Weights of a small transformer language model.
Training: a variant of Muon for these matrices, 131M tokens, 7990 steps.
MLP neurons of a small language model. Each row is named by its layer, matrix (gate and up: input weights) and neuron, and shows model dimensions 128-223. Each number is 128 + 32 x the weight over its row's rms, rounded and kept within 0 to 255. Numbers have three digits each. A neuron's up and down rows have the sign that makes its largest values positive.
Before each neuron's rows, "fires after" lists the tokens most often just before its 100 highest values on Wikipedia text that the model never trained on.

fires after: " C", " c", "C", "oll"
L3.gate408:096090112112080113147116140149161091096154110102134107128155083153197130119081175134149142127156124134152163152180173075112105102206079122164119102181177119055118100143105115117140144044115145149165160097135118173127143136185101103131119138098170121161115177080119117160099132067100087125
L3.up408:038136189094156157132121128083082117142157103149110057181167178144091113111048108099095103126102123129186090052166162087173138152135092124071128102106166105148119122192126117162117092165129143086113107138162172161120086114120143072121125136120156184111075123079121126110080163138102145123

fires after: " r", " Sc", " re", " Le", " F", "le"
L3.gate402:122125095116117090142091073148141156161210175153071190175147158176139122049160146126113109106102145173135132101114160159158168147101186098115129150161136171131179151162113150123072163143077110113120130146111118119144113123123114131060123123166049130129144104138136106075176196127139189075
L3.up402:094202091174133160133162133068147151157184125128089169165119151224158170161150125175147077131105168150091192090133130137168190123128087100079137177169125163146178114092111129117055142147138099130182125125041159219054082114161110117092135100119142091145156136076141145113130137176168130078

fires after: " H", " e", " a", " h", " an", " he"
L3.gate189:117155173125143118152108142140145166124163135157129181159109118122097154122142125120102148080145100102087116089171129122107133117105136122155194150138121136103073140156168162147114198142141137075113162173155093126072109092125164181139155097188137156125129113162121104058141155086107167118
L3.up189:149149096113157100139115052071147120131147098185124156140066126126143142133161127141127193156192096135129119109087154122147123099118112147124131085077123134129132099198119104092130077168133094161151135112119140105102140194219098086132084168151153094174116092132076172129099199108066103106

fires after: "v", " Car", " B", "ath", " c", " H"
L2.gate440:183102151164116193100088114085104107147136153153140104176125154126093104068112147147153150210152132173143083122198168150127147149181187113132082135161125108105108075154068128156080134132118174101121117137088063154109143158102158136137185104072147122143135159158126102122105121110102107136
L2.up440:121104095153182157098141151103116119165125130147053132160122150130098151161136120130148112166123066120123064109192158146106209125166156100103077081173107143140156136139085126185112129159044085091114094138126093138121116114140121127101145125138127187126114130159083107074123130104134134088

fires after: " p", " sh", " s", "u", " P", " qu"
L3.gate137:129139088090069133067138112145111116150099102119104169125157115142156127119144035171112081109167088135152122209108194082171107116067190180111145175113073132121105132150086084097185087154118123103089120156045143120218142133123103095126098136067085123105162111147109101160128134149186185125
L3.up137:091123126145140136136120135157130149113075160122108162122087145106159192167158176141080081104109145085148115149139142156122134134075134134117101126138178192134162144155120154168043107153127110118157141158127133138221125097147081132121141125094134098142100140157124068133132134072121197051

fires after: " for", "um", "p", "A", " com", " L"
L3.gate279:084148079175179147136145103084136107134106103171093155096135178134217148107113135125129142101129160083160207173119137075161128128116120216141132097098107085102121150133123101104156134102105134156134144118170105095161117132125066132135154102138238075155115173182185137139111169112151107169
L3.up279:149141131124145171211066134122164108164137131102081255169153097151173083092115079136137147135179117110183138181075107186150139120107147115112172143200115121088091111131109066171118157123129146123112149131116138132117111137099072171095122119123116039134106142118108144113145113108135125159

fires after: " E", "u", " O", "A", "p", "b"
L3.gate82:110143151165134080096112105157182185186121128171171129153140069159118108091146157110145140126116098059053065111149211135163115126104073163176115117151065061127198143110103124175142070034083111079122129113153134078163150076106064102073193106182159101154098096111117130098122135144116086121
L3.up82:092154142112105101103101076114137153105136148115145076096099061117107082165098120110069161105157109159162102149164190112119131112134130110139174096154128130160096125111076140163169097103143116123088128056078114160107126131153161126137131132157096126081164062067093136104093152078093130123

fires after: "es", " the", "ad", "a", "ate", "ard"
L2.gate336:128122125116089194146153063179166098135141105123108117095165162123118142186126144124125101199115110132068105117130068182147134158109089154097107134181141114161124197107113097103066089114115126140216115165106105168137187174157123168167133138082107152186107115114123091058130150078114140079
L2.up336:143085130139099140151145107152131079184166113130068178118123173108117170124134147100150050163148143104119166124154102166119195185102101186086126125153123099119128155159143076118088105111128101147210107169123117126119171159139132060143077155102142164226163137123180094064134133104118125121

fires after: " o", " O", " ch", " E"
L3.gate305:177148184110152137094101102185073187149158123172178202111067157095145133132132151125135145151137118136119095127113156124174149115120131107088167128142158118095144153098135179176111137090137166164158140153154094144122106151123188105149099122100052149165081121103110156095155148148087128157
L3.up305:133161151099135127097081124161123119140175161132146152113089193132152131082090185144124193087118128122194123145069142083113127160139127147125180120143123093118143124116121124108130078127105116146120176093159150129098079124101151122158114176130103138156063127138116192139138103104096076144

fires after: "op", "and", "ay", "ow", "ag", " J"
L2.gate103:150152193097110104144185151096156120187148146109127124114125078077133074159106083073060164187140126175148125167197143175117170119164140117148092111137098122120127088140150128178091110136145102140092151106087208168096121101099142146103114127148136134119118085118145094082103165128099138126
L2.up103:134116162142138092136137088142040173160153187213170078110080102090113101142159166102127111143063056113167162162091107112095109157111147112170160128129134147122161125100163135154160166131147116157106147107170154129135098121105107107098149084165139164117099141155160129099139135130181080123

fires after: " H", "v", " h", "ap", "ar", "en"
L3.gate350:118120135145145113141133118089159125105137101112184133128150175126130086140149102108096106174108100113104130158143194172132151110136124151161142116158179039163120121084067081137158150160134156106160089121088150093171150093155083118201196170153148160173177162137173129186149125155099188126
L3.up350:157169148104135153140130115090066106097115111101063161075096104155090137113123155120098171144103127143101073104093131147107112148111187134125131144074134156095084174071108126194157098058129117170149185132104123100048143155178129120120184130135154157111172129103151179169104099107108131120

fires after: " C", " S", "if", "or", "C"
L2.gate438:134085080079098092153135158152072099171137183130138118172114153167114080124104112143116079221127128155109107178198129135100080157120173094162161141112122138182096096128132148098083166090110122138139110133120160187147135154116111081151104081100115112130145109120145181178165143161154147136
L2.up438:121106138084113073125146131146092090147065175114094065133145142178167050082066149163095087144145099140077076137201124152173151097130120145106129202159114074170103107119108113106145090153075122157106115162133155134173180118108142092162120140155154164176154169124185172118153134040156088127

fires after: "F", "es", "ican", "one", "N", " "
L3.gate270:140093160118134121147094148116155105101068140157138038103138042168102138135100160160106143183157089141148088137064139122138094143157161169172115090078138096129133143150092135121145060109179102163170167088117154121119170120092093164113087127138098123103188154052137165126182129122105147080
L3.up270:136112158102144109162126178120163108080110128147088089159135084129096156110068156120091143105124119123149095103130110147147115161146167166184125121074110118118134196176117147126099104133154132197177182075135117116113124113102106193123055088163097076123164118063128175144195136127110133140

fires after: " c", " C", " in", "ot", "t"
L2.gate120:165113130141114109168145137154153054137139130155150087139090107127144114227182124050162100135129092146095131136100157127174156164081145074173099128147149157112154157094130131127137132074137204142120114139187123166180148117104155154123120173082155180167089118140124126119166090144131124142
L2.up120:145125129084162179140145136204092114129133066153125074127108167135157111091136153139169122139191147135093107113099165108160141105093156100124163109111156153140139153126108150155154173158175200088104055101126159213208068079128091125120190193112136120058107132103137109107142077153128165170

fires after: " Car", " B", " V", "v", " H", " f"
L2.gate91:167154126149092129134111108155114146105160113152143109172128104136106099170151119096089170147121110104099104183111105152114171159148208135139159171119126107116164115115126149144121170150099114176088126088121108146172121110162079109099156113109183117154149144110151140121095130112092086142
L2.up91:065169125080105150094134182095114116115152152085131188115129115176114114107125126155178132109118113159131166197120093176196150122145172065104146112121109178086156180142114170099181091083141155101161169091125152174082107100156102148125105103103124116099099104122152126118158122119109125176

fires after: " H", " h", "H", "ouse", "ur"
L3.gate359:146122073115110120125138171060153174118141154085170160165157148157139172056102151133139109155095185128115151137118127071146130180088098124161181125168197160099104156090122114149152118188117082153126121107106166179105153137189082110068138145137132110196137120112185174140161100162109158139
L3.up359:105129113172104141067127143106171115134117126127144117156162156119179153123103164133084113105144133098079147139136084103039132128152080133111130148117148126105117120174175104085103108177139112114144153093090147061080141168187162133085120102127103070101100158158064128075111102115059158148